python train.py --norm_eps=1e-05 --positions="rope" --rope_base=10000.0 --rope_fraction=1.0 --lr=0.00188
MLP neurons of a small language model. Each row is named by its layer, matrix (down: output weights) and neuron, and shows model dimensions 16-111. Each number is 500 + 50 x the weight over its row's rms, rounded and kept within 0 to 999. Numbers have three digits each. A neuron's up and down rows have the sign that makes its largest values positive.
After each neuron's rows, "fires before" lists the tokens most often just after its 100 highest values on Wikipedia text that the model never trained on.

L3.down17:471418475431524563537535457469476563501456534478437538392520567523492572475547461496426488535572416463511490471510526549660532638517560505478468535519406488502499507522487501504505507527474484445478561463493453514564565483493530385508396474501529436486366494555485592455480534494555499523
fires before: "0", "6", "2", "1", "3"

L3.down215:508494472515461539468345473587473532473476468602486507493565563519509496394461543462510494455510536499461517509512559532618533487545492459519481544476495574601465631530501595506467567500441550472389568488465456501530525521483608531411533472559526512440505528507524480410515486483611445499
fires before: "\n", "\n\n"

L5.down1:478490588620516581544348608555411528473441548538495551604464586499568614538445511542545436524545535415429485523461425491458539410445541525472523457401416434509583532620560407594496537499462578517529581527459536492503498538451521506525536451543487541494425466473549592481477517467424477501
fires before: ".", ",", "le", "–"

L2.down155:503495541553445608540610519563522565516444425554491570535432441518456456528463504448519536529464563540469508423599471527488470521550499445586527489575500509538484462534435507439568486533422543479495532541457493550557501484519439520512531502518538471483549548321536550430447428514530425540
fires before: "1", "2"

L3.down283:490454467447437600558437576505463472521591463586490537537538464467417433488381590509497471530481447496536448484487443515570406508528457448549462465549477470534540541463445642550532481483518579450534471439459543494506554503569469527513491509522534503516565481550492464543581366514516520524
fires before: "\n", "\n\n", ": ", "=="

L2.down84:558440607504409460456585486527525524438470507501556638563543494471562487551372501478502461587576512509471510488476525455500554504519465406577539481549429486552424571407511496442455552656461586484529547504551400481520478522452492477488558509524531558538496471425545519549482536491507440496
fires before: "1", "2"

L10.down396:507501582418482526529368512499508593480508486499472469504564526585514565553491582512429478567495469535552505523547505503472452468525534419534536487440524412492490506513481512562513496538334524520563458508501418507495482492427516514552539478605514568536390541562532488520472445524609475525
fires before: "1", "0", "2", "op", "3", "6"

L2.down150:526562428483482534470476473473514497541602490576422477505505512449516442516550520443555488484490473534462467634496506531518574534522474492523466554457494517464532577615518601451495509500501462436404599572446483525490396524491558466507453536594451528464495522458429446526504499572576508484
fires before: "2", "1"

L2.down123:517478663531480509492570450536522416482424466529519592517502482500568553473478454487503428500521570577511523607447492472524554484400523544459442456516576450505525538518485536529561438626357500523438553549512373531559504474455493475513472555523460492494606493380502485476501513533435500520
fires before: "1", "2"

L9.down4:604490445483410501506480558534491506446493509518433498500493498462545489531557435497503569489455503524496552447484490485428431495572588657509492461534520496557529431457537512469473493527426432514393496497534512528521474520483421455495521457530494492553447453431502502592440499572432606532
fires before: "ivate", "ime", "im", "ed", "ince", "ison"

L9.down279:402458547507497537511424524548511524452394565403507577549549494449453495477427576479492431542433494407532455494490462417569485522483572510499489558515485493450526437550559481459537503470359546437473489522416443530533531434597543542538537523578417516547494578504519504510518495515505505497
fires before: "8", "9", "2", "5", "4", "3"

L7.down12:541456504453525449597488476448346538464512474506494385505460528465537498506522603434473444501435411505526530574612512516540455411438538521535450544525507424473489529504518470530446483483392590552470526506530579504485486561454563455540560505493477459461473426483438439460475495575468527475
fires before: "\n", "\n\n", "ely"

L7.down112:463501434457494475504357503527424430553523431514544509530577568463428521459444527552511486441523585463543477579465413495521592494531568564465444487419436400429590478584567589502514518515567496408518492458435450492468603548506455481486534375510469498465500510511570552520538581534419471452
fires before: "% | ", "% |", "%", "2", "===", "3"

L10.down205:528511469481496546453534470524438577427435460570436523555532534402506463507478539587526496438518508499517493547446512603506569488446470640451499490569467507589498425519510414476513482555320521431478443478614496549517501526476420494506458541519434506494533456520494535540489488456458553480
fires before: "2", "1", "\\", "se", "m"

L9.down149:485517497509417572519459452553430547516437448549589440521459532588481482432508488407575520485510463451468525413536418466538566670530446536432478495549576449527487442536473398520463581514554518347492543598433444500437432531525469467509509478531475471523548446458485450467466534470505446567
fires before: " |", " (", " | ", "% | ", "% |", "a"

L4.down254:553503435563443497542450529435598538560428419485522474505482484524477463534605544564543421477511421524475516526386521485546546528392516450475453523461476447461492585471536472550453530473550500494502515642506471458596535536530486481405487526443519523447487378494414523466546510471509452503
fires before: "\n", "\n\n"

L2.down239:422502484572520452478581373455529538403420513529552518513523502454492580526469477491470485481502588432503497528439595459485491577552397458579471501400436539581479469535557458545533498491403545542494478386478488467495492490561508485411425456633519445473518430483515562507452483494484464403
fires before: "1", "2", "es", "6", "10"

L10.down212:493401401489471500464478476581495476517535462488556496477554477474536422501444569501546470496548446511561499501458503547477473493472420379485487578558537451472552435488479456550512580500500500330437471532419459553565537514532421464418452535464552489507453483272625495541462597463493491462
fires before: "\n\n", " The", " He", "\n"

L5.down4:536488569536468563539443507465488482455508453584533576411477429495456507409509533438509478428451586573526406489448476485567461480482506506416551537542623524477441428499481479521527528444522467501438584525515637514531504512512469509457454423441520542518553513490510454510543402482457582541
fires before: "1", "2"

L6.down139:559476513507402440486341445574533507461488510516453472523489487494493452462501458535523446479430421449443467481494512490423548374556508478422529525498521515415502404523579589476540508527478448480473583473430536632444511476495491457564591545557491535507472543502512427491579523499531499404
fires before: "\n", "\n\n", "al", "um"

L7.down368:490421518508610468513432516490508435488466549537515415617624481494592516601500458470590565506549559536492476563470517614545593549532510415580480484458510550513555557512481522558518494442452467506489532535487540493492535435453491517442536461532514499487534425576449441502558517470493455464
fires before: "\n\n", "\n"

L4.down251:435458387489558471535459469459580508462541476475613407516455478518406588486541512500481468479453525393510473578557461433507489455459558419523475435483476508478513503487539496368441479413454570521473529583487477526494524484458563522496602449472547435563491464497471462508548512455458532583
fires before: " | ", ".", "–"

L7.down315:526490520434495512517417496461507461486489433471505454516565441458494419447457613536480514486431555560497521525501476487482513530574475359556497615577504495513438581471516503571547548489391477496505501563439448472470499530507459549377473564480492556494494520206533495590458577525494410556
fires before: "\n\n", " The", " He", " In", " After"

L3.down184:584466603551486507599516498504433586431433489471465417546549499537557462490405533480603434565517483520523469478486496548515455495567436562528495610536481558560436451550550496515489577468398418460460550515553556522654549537466516564452488563536526516508473433442492432513438565497526453508
fires before: "\n", "\n\n", "=="

L6.down280:553483553443481488542416485434498502429396450471483459502494526518481429420478667527479487444473515527519517522475515472539533481557504326543498567587500473537545479516562449588526510524422435458467468495409464545480459538521456502438516545487498554507506513216532486585531523485418492577
fires before: "\n\n", " He", " She", " The", " In "

L7.down78:421484549578476459460430445542499459488442455526550480463465416531486456523463585506511471542490469558475441502504437476552486578526466359435478540432392471477517468486481502506470465519501494478565564508531581539574568514521462353607519535513470531499498486225471494500549472536525526466
fires before: "\n", "\n\n", " | M"

L7.down231:486481603432574435462365564539373451542476533445497509491544469460457413498471553492495412512501415531398550512562598548460470532501475423537532479543538495520499565431475455534502484484573491518502407559449523511515420586467474497582516517509482512483506562465537567437632531512476545432
fires before: ".", ",", ", the", " to ", " the"

L4.down377:547560473517452490442398462560452470443579560518417515473463391524600516472442493437473487502602523521421485512464436534497531449537534594496435523365505534567508443486433523553496398446495532492479524529601464466528534491416459458491453477517441444511467537464406601597502610499504484499
fires before: ".", "–", ",", " | ", " |", ":"

L9.down83:537464646544484484449541488426523537511529484444518498516455551359489461465451529553476491501466403521400529475493510508494433479510542364521520507496495469469491498495537473496466433518509426471455503553382503485482533550525547443622510464491527511412515552414526512452481561483550443589
fires before: " to", " to the", " the", " to a", " by"

L3.down255:404498488513483496553479501494550536456426541569507470684367392447474476588427528525469464543497546455445466523495423487447531542444536428424513444568417547551501476502552507472561529571559411497476409500501623496539575459442423513542485517454520493501467533458489488575598482513505591430
fires before: "\n\n"

L10.down382:576492490469529567523477554484471552516509439478564533476515452537479521447442617516426566549492432516460520547547534638433533467547473439575491563445564496489531456399394477520506522580619449485492470535480603472542423521488478495585605475563546439447459575501539539501569504518491460495
fires before: ", ", " | ", ".", " |", ","

L4.down320:540519514513524535492552556552563557434573436542471496522499509482493457441579474560445591530513540500548557486431483457435499540489513330520483505558456509530441490472483456490476488501329524577499544514508447503541469485532373582516563519515589522537423403439549488465595448472474532525
fires before: "1", "2"

L4.down106:420457561545607518505471540501531504467486539459497448446553501566488425503481504528332486550509476436524540432556366485532506520473524535530486549592560533451524498527594626428521485561443473535455546545563578384472478493516527550514493482555456509574591468457501506524481505503561507506
fires before: "1", "8", "0", "5", "6", "2"

L9.down209:553515359549453565487374439423529551448528507492496571540489508471471458505346496466604540541466582545534467458491531473479421543481482493495510511451538540493526574509545540562548499493665504635545519553487447456538482517528491550482491509511599535468489496636441471450484467437428460506
fires before: "=", "==", "S", "C"

L3.down395:438533494481502468484551531515487412547432473482472552514507533586404562567499511536364426501570478495553486491509471472516495529373529519516494569499502463460577431548454463495521471449436509461475454533468471533446563427517547552584450394477504503477515592507496474594569576502459568434
fires before: "0", "1", "2", "6", "3", "4"

L2.down228:519541715521407529475658563566476484453559486558533625568538458444532470473420556553550487523486494496533558486479463440527583496475375466528549474528507412491481556469473487478476532693406495465524576529498484535548427531525488501508508521524521503512521527505483460534438472494476373499
fires before: "2", "1"

L4.down255:549454448538448475539452533493432482481461455550501474511500519531565507465410446547549518542485487492594554599490531533563434492514475445601367588476489483565558500470560535547529533460426475459394546602425470491575535449529572622479486444469506527480462515459477554517404542506613475489
fires before: "\n", "\n\n"

L3.down307:542467665512488505455507487474551475481595437449417511546453483546454496496519542500506526507463497523470492453473371538488552642454451483505546540423522580465529482479485539425566468562511473480507560558519502496449529507461548486455449512495564551542499538362518559516414555442611494467
fires before: "1", "2", "se"

L4.down38:538492483468488501491372486481522487543499446411456566404487581431491520561454587493510509448463415486525458425484526539561521548413467471461540484433422465605599545465446552451471463440541495366513415521498483522474498570480417439487521486467503403499543484578498526487579465561509516510
fires before: " | ", ".", ",", ") |", " |", "–"

L10.down144:400446517453515511410405479388547457378656476529568584568502535532509581401457502540474441672498420530517528507446554457506459490491489600485499448536487463547506489516460474531454477550495514468518444547471478519520494489518412485518474512436451555451517497651499515553468450460411386490
fires before: "2", "1", "5"

L4.down387:575450591465308440465352520540410486478522461599533528462521417485534528520462582499597486488428484480458481544436454477460483417542445437462585522508570586556572493480524512469526401550473543413431487578449508513532568544508475448471448491460505496560531527435518526568518483550545533492
fires before: "\n", "\n\n"

L4.down283:619490415533430517516428533410481486484501425481548517557452462531451522471453531475470509465522555644479484552469512532513506486530497415539469485438532496493485573574498559591456544472384486531448586603494493478544468399520586561453510524488503494409470458519527505467491476488526433393
fires before: "\n", "\n\n"

L3.down363:519461570508592473432518528551431420528549471582421475510457486433594488480595612521543520509588478418523524582521434528421445466538521405481514462532620492529500564556406510430497392496573502495557518495521487417512512530529498604479499510496469643413644463523503479511462469551474490517
fires before: "1", "2"

L6.down289:482458500602491574518583438550516451593458556508455575468469555510438486480500497509549515506430503504476584448556548496555455493435468370456508528476474465522489489488555557498485453434448501423420521445523502549550526520539477492529569553460531514480454508393482416540391519510532540497
fires before: "1", "2", "m"

L7.down444:510474548486363420523345568526516462488572481535483520565477570512529489429547486574612519463407412448572472532470491540480477539477440398532609466496481470618583554547479459425529402461478511429467552523422530497490528506483439485519408468481477499486506551516473495500573525539484514463
fires before: ".", " | ", "2", ",", "age"

L6.down329:552517556552461553465403547527454576578359464536498441470488547510594430477455570561569426556482488447526485643443510546457463529484420312495490483411470359437533455466466442488432564516461538501530580557565431512539494490439463487511489537438491435417471593500561507485483505487508537523
fires before: "\n", "\n\n", "ent"

L4.down107:463461524553374437522515528551493527483425476556522500563445520516467457582573433434451500485517353531544470482504512528519541496481454493445515417443549511455384476486480458393485517367479527554537508534429442521442514534562513516405527485498544531474524510354530588462572536553455564522
fires before: "\n", "\n\n"

L10.down134:491473578492485466421370550453545505485539423453496516572479483523412463617389566566468520525483478551543538498454422537554491470487432530504445436409607502474527491538461515556516510514543489495480466531462401548558440463595507479522428559554459487682508471537475503485468510531479457432
fires before: " |", "ol", "ist", "9", "8", "10"

L2.down78:540538491551451552553530508488490490437458421557405498450526606484482451528505394572495541466446553483485530477581482463558438569445478515507520491548579488469496495456510413449485467541471535518515552554457478424527473559626450557517486500519588502508510499440475403454409440465449615428
fires before: "1", "2"

L2.down203:531487598545438558444480407539521509459441496527521515586525519404518465499429489499567481455423484488534496557394492460491518489514462415472546484489547520575491511538569508433474481517320553512516540493494490490505517562552408521518524469480425562509503442311540498449483469560430465542
fires before: "1", "2"

L5.down236:586472519498556498566479445518417435519382497537564394498510456538465505498500480460508523480514479608548425530441455582520543540485474493499551511503485445548504561577482478538554513557453522535477473490611431579577511498490578494490524426482467572499515504454432619582502506472451468426
fires before: "\n", "\n\n"

L6.down176:525335596524498502478420424494531506501411473499468432652418539506521501562479520435515403529540492492498469535462514636554520545600551426482473511502542587597505493594498499554559539569390432492488557633490485464579441439510440535564532469579489475543477469456527448493493514473495520519
fires before: "\n\n", "\n"

L3.down177:572503451508475512524526497522507447473427503623492509454482499499418533414514535506492420437515460439448494547526489548518418479410598460522430480594516542483578554566451451546533486418466572505382462480499526530516588526532460531677497470595568516481513531511418606466475440453490447552
fires before: "0", "1", "2", "3", "4", "6"

L10.down79:553437571436478520493505560553544475477455499556475599384537525433473489474494501507444538426487430483497613462524499553480546436465373372625518588515418581504518464551601535517486416433532491494539523534575523446576592535429533565557575522500457547530524543439530528469477493477598495469
fires before: "1", "2", " ", " the", " the "

L3.down264:560535549527466555549462492576436510513537451489512574528497453540477445491498579499535514516485454470533525444430375466463443535522532573561571522502441557476604440567511519529440563564384477500529546572546528483552497438484447528542579527528541477474528552401499449553506543468496478442
fires before: "\n", "\n\n"

L5.down441:526484534499475510509352491446433495536459482509564542536427511530536387472493580550550570537535501549548558555437435525478489489538565471607496516507531457547499509469439520602536569580372420528538536554468529493612420483512562463400517512496512512465541543484467506503463528516486448551
fires before: "\n", "\n\n"

L4.down351:558441509578498565546567586520562544481465469469475558592551592576481458433565448461495443477495562466550497430488516531568581532449496412506432460501482416497460462542484380475536512471443483462449504443504449466462505561539542544516396443574416508504549533354469560469510421408472547525
fires before: "1", "0", "r", "2", "tr", "6"

L4.down296:530564363496441507594587510462492563497519550443594510560545437520422481560480494530504528454481579618570517496451502500504495628561545559535564433468499438473513578514465431511559520485426552496493492582592458433452523507538526489437463452515439449517439531505422467463512453419437479509
fires before: "–", ".", ": ", ":", "1", " | "

L2.down38:517460577537497542506519517521565519451442560508519491488508480496582583457528499481509465479498483464509453562478449513516616517479469473478534568510524509451571511544571516471483496567397476424432595510489389570450480406557493481546450546580523495444543496394502484523523484483528499546
fires before: "1", "\n", "3", "2", "6", "0"

L10.down360:513458581446477447464399515468534473486490500535546504425464499564454532449493473442495508441524434502619557480527538498455482517476477368586516497602473476460505551392503444411458511470501563529553607571355582451532441469449495458476524378546375533500516548438508559534450495454569512425
fires before: "==", " |", " | Votes |", " and", "\n", " =="

L7.down412:554480524533483410538476464497524480513492521467469510495480465570513433483479550568627555480464640601564481517436465512530422428479571490561577438506497600525453536564492498518449521413477557477499485477509476562545525494432584520463456454458502525618544507498536448518508607502497518493
fires before: ": ", ":", "\n", " ", " N", "pt"

L7.down255:476480523434575545584529398429540455466509528429531541566513521541482441587497396486557499490552565560522510549468572477458439568511518329371531458516508484505475557520425504521413472442515470500455532528514461401472503540560515474453500495545497504560470497427513542536526388505589554535
fires before: "\n\n", "\n"

L9.down198:557420390471581516448511499560488500594468454486451507515527445482555414517503569437448450563522519444483538441621520439442401464437499426495502540506510523433488489492561529571480528443581519347559488527442520504485500462492378433393535538557623523501520462357551454518473557556444495504
fires before: "\n\n", " The", " S", " He"

L10.down232:477439571514490488453456504501495460417523449453479490477573461482514454472464510587543566584521468401567498477540440594484571503484502373461414493550396485576466514515455544401505475462539471542460470553429495560509470418457515419533520467536459426496556568512477474595614482481518449585
fires before: "\n", ".", " and", ",", " of the"

L5.down426:504468564348510398522477482533498519497585517499486565496546490461492553426456612505428469571472535466426405509485469594463529507492433523590487481607549516440495484487438483495542567524578504531530479562527467454559481508526489644555539454552560470465443557669477560500477392551523591449
fires before: ", ", "."

L2.down446:508429439548528477532466481474557434471569528515551493450572624515570483523522440540513535607507583473585467346543531495471617483408474458472571522526451519516532535554487492494521485533561523521611522536481537600499470530589472521466530425533491571497492470510455516507450426461537488554
fires before: "1", "0", "2", "G", "7"

L10.down285:516487537533474575476486482545509467525552376571536576482563512568540538509500554533563531557553597502506668583541493475498618453602550605446531463557474423604494461480441529513501478429533447506472470587487448470530519565521506503481548519469392453550448563538457500567555470432461438585
fires before: "\n\n", "\n", "1", ",", ")", " and"

L10.down224:584386470479510512492430459401502609528487431557476492562433447419563547474540524567434565512456513546558555551494557557518515530540565544590553388444438473536396536466474504487490460544479546544414518490376480470514366485507488447565453409538540487536509506443445427492496503514527476524
fires before: "\n", "\n\n", "|---|---|---|"

L6.down362:620518509428528479449424533485526437583529489493570555427535489464555523477441526553522549471570472515477617556541517484502609432491507435517544481433508515507517516478456483545489474432610510499446516592566550447514482523407455526594475515509502463483521569440638509522602548547512516480
fires before: ", ", ".", " | ", "–"

L7.down157:514549571479470593455478580544510482552427525483582586500518562506412604524478513439532337544495568540560570491554508461515512533497445465529425509466485483501570411578579455549422482548439507502446477538430444530596469470510487489545435499493557549430552492447586394554486514472466499506
fires before: "0", "2", "1", "6", "3", "4"

L10.down367:462525516573435523476546502606386568439490389511475538494471460469508557452530455438513521513523444557494528556486461526612496449521403533443521459467429514460486561519510516498501430551468570465520528470599523487496492551562467541545577577519393526426492461469537421593565497516482487419
fires before: "2", "1"

L4.down336:524518441429450540531428461559436583486567529527491511532480446489486507517394537512414495462415500565550365429509430513494535498461469561537551524553496429461480478461567501513490599509513502516481438476427517598555517577505540499489448529515464529524570586439406498476519484497567454450
fires before: "% | ", "% |", " | ", " |", "%", " m"

L7.down103:388515531474488443468387479493500436493533508469404557422472455549432543499495504497523462509460534456555478464510445446552577496555517396512540524449385519574605530447463451554564412525503435488561449558557431458559449536467500557408490484541508581511514499428515504526393469429593456483
fires before: "==", " ==", " and", " life"

L6.down35:502504436410544510517538531493561509474484493530552482537494491546373487440603460451522559556472513496533461464499538542617498484462429619513445553542513541395478539484499528495386618500436518529476520512540527614445434467447598504493507463482574562495530492463536510542508550589508502509
fires before: "3", "9", "1", "8", "5", "2"

L3.down28:487473521495460557448348465477494556530544485476490464483436557578514527489551599521454499545485521525449559467518507552488477522514534573618519512451565498478538486515522524536450534589433544534485510462433476527504479542508528561497523458435451349514479477560533511515456541421485452511
fires before: "0", "1", "4", "6", "8", "2"

L3.down144:503525584448431482526457593526505492521484489584521519578454435574431486543640534568484496466455535460432636518468489522479454546515478541470583428470604426502475544486558449555580528536573566463326461552522539503535489511471505529496483517566543479532408559470599467473531516529485485542
fires before: " | ", "; ", "–", " |", "."

L3.down12:514528571537533498535538593557476466487556406574460513527459444499435457406476483452468509412501560552462460515462388532525442527527489593479583452492545483498486567539585540555570512572384471476425476466518507500543537514526473418501436530507488549521573477451408456546442500538457468552
fires before: "1", "2"

L2.down195:524540516491514516548420486472509500540437565456440556517536574532555570492569469440491476582591482528524464444399521500540566532556561477485457494459460524457486514527584569532557579539446446511426538496461450580419541535457537534629475510487604512491475508457533467648540522530506514470
fires before: "0", "1", "2", "4", "3", "6"

L4.down428:553518615539510469530437501488517419445443451476576554525515552481489523496458460453612484519531470497475513433540447516626562485557584589475532445438493560523449469483555498481543595470523536580523493566569516496471447501465469532597475485521458467522458547464502480406496558495480520496
fires before: "\n\n", "\n", "T", "=="

L4.down402:527491544408534538463521640529495394509464529560465461494478562491493529456598554458402505491452586462470548455514548589511493429574488620449404522563551515588456537553529528519480538452576527550546514462540511506472479569411438434579546504475387489534477527498452442440446516463473551568
fires before: ".", " |", " | ", " | K"

L10.down437:573538543482494450452449485491424475493485395514483638573495555503495493513451482566548472624496504480528505562364519546573504484523471543549453451485451492444490486474426612537499456639491519492494592520499519488557513593566500430612501516474409627495558477501560504523408551551479475515
fires before: "1", "2"

L4.down59:454435462429532530478474494540499494492578422499416404592431501534381479481393624496459480511464522576533465449452429448560525478476531500578523544606530461510569476436526531621474430536465476414434468473491503526481519477528566494515413512518486549533585522397474407524504498513443530542
fires before: "% | ", "% |", " | ", "%", "e"

L10.down50:456545467464468464407457440428549588445442497601501452404575527506477485486496567473456504504426479447429438462370469578443504516511518431497455439441572431603472475483522433495460545508431505494490545568487477535471507529473530498491398645531487558397533544596481502597479550442478482575
fires before: "ent", "ence", "u", "ently", "ig", "en"

L10.down293:598484505586519435424509488505481470472523550471468591598518523416545452468458571507523552660423438455491510505367451586476542457462409477469527533547525439580463495497501549555499480633380501424443536468528483536590596456482428488439531542568535515446440498435502535512470520540449508466
fires before: "1", "2"

L3.down447:514495471578395489510577492483486457446481470550448545558496422553499475577496541551527572491487503543501518531462500482522514498493486549487477490480489476424422515508452504482543475535523534457481501468507503535492532552509437519521575509521455502465537617126485499533517577504448532596
fires before: "1", "2", "\n", "3", "6"

L5.down130:434544479416497435475421587611506464482422391486517508545580580487524550487452505480517437523484494580523575503457457566463559561491489532477515453437517476522646553482591536533506537522516526502532466442532514558572537497446455468520523534452556472512515509431582519523498495416469479486
fires before: "% | ", "% |", " | ", "%", "et", "4"

L2.down393:484494553565420631477638418577433465418448545467472542534516591531545534534442473569479482446487572458574513532499456500422465484546483475562410439454541486501505485364499581498537494537374548559502559536504488454448465501581477555509549521526447529517523520396485569422454443458483501477
fires before: "1", "2"

L9.down322:551400465460541502455537516577454518464469566503476568526572390422494477581493531526503476469500520458545487487557456520491548506522474438445468419518442511415508487561542422552427493507497588602464467533499547517550463513472486475557470542556576463542525452465482421469528519598406533488
fires before: "\n", "\n\n", " is an"

L3.down436:485515595511443446483520512508494437518373623540555651515521495528495514459438463520493558447478515478523458494488534522507502562540482596502490516444429489554573468597480506520479455592522478563419512426532553501546424460586511532515515534513511490480485427311480507568440538466484546478
fires before: "1", "2", "6", "3", "11"

L9.down339:542455565461398525460500435506543527498386547522496477483473536502535473569537466539461547451544556428530492577543558575375471496495471543606464520518524487514397542413514497518555544498633540507469417442409595541500494433573597493496466432522564487520471483568449534523509502488552444455
fires before: "–", ":", " |", ": D", " | D"

L5.down79:544405503529509406505524478561511591472434514460513448542583537467486538385388603447526564423550521471457513517508468523511552359617390393475379440464462484561541471549462454517463463483479515554551554583529445500558536460465499573423521487513513524446490573437495522524448501566508430455
fires before: "\n", "\n\n", " "

L2.down148:520422605501503504474384387530443512522496546504495453547524470527457476514490572510506502474535544438533522520429480535536587519529441440483448559455515531521547454508566532478529511559598493447505457461461478540459468506603467549548579512450490419555539476347453489512546525499475536465
fires before: "1", "2"

L6.down243:462472521425498492513434524609524428533512579520439519435490417558483505578529563464493489524456411600463522477545527543463496510497447391487520580539550551507439476489557463493484565503475477559464449554394544517501452495513396434507614494482427455454428543400485517498561492406513490573
fires before: "–", ".", "),", ")", ",", "\n"

L2.down426:586511566580519500566459541549458589497469572510476523462529546567550571466560484475499503602553496459558473516478477528533567494507519493467525531501473515415466492528460465463477610524420471412432592397488545625439493479485541501560485498529513511452431522501579473485452529476501488473
fires before: "0", "1", "2", "3", "4", "6"

L3.down422:508465602472494557442601565501469532504455468538536532454477502508477445436519500491531536431411490477510505492513465535575541464524494561560536506523495461508570519511494504534502463512437499550544638536586473453599560540522513424494469447492474549524474486591393518505528527342431622476
fires before: "1", "2"

L4.down440:630495569503496553430534432541508482515467419499503424538489511482548469534429566569460518488464501511514574530461467486501494583539522351542580507481499541406571479500495581510569552556429509456457495429431533517533470436515526496525539450534580525542595519425456478423510410516507444546
fires before: "1", "2"

L3.down426:502414466568483491568448495543549600423460566547536482545467498475478618564436492576571500586531500525479518536422508477456467540508464447376435527523526469543446422519495511393477510580417521536463547583540375450462542511504495565471557490444495458483489498526584447537543532471520572582
fires before: "\n\n", "y", ") | "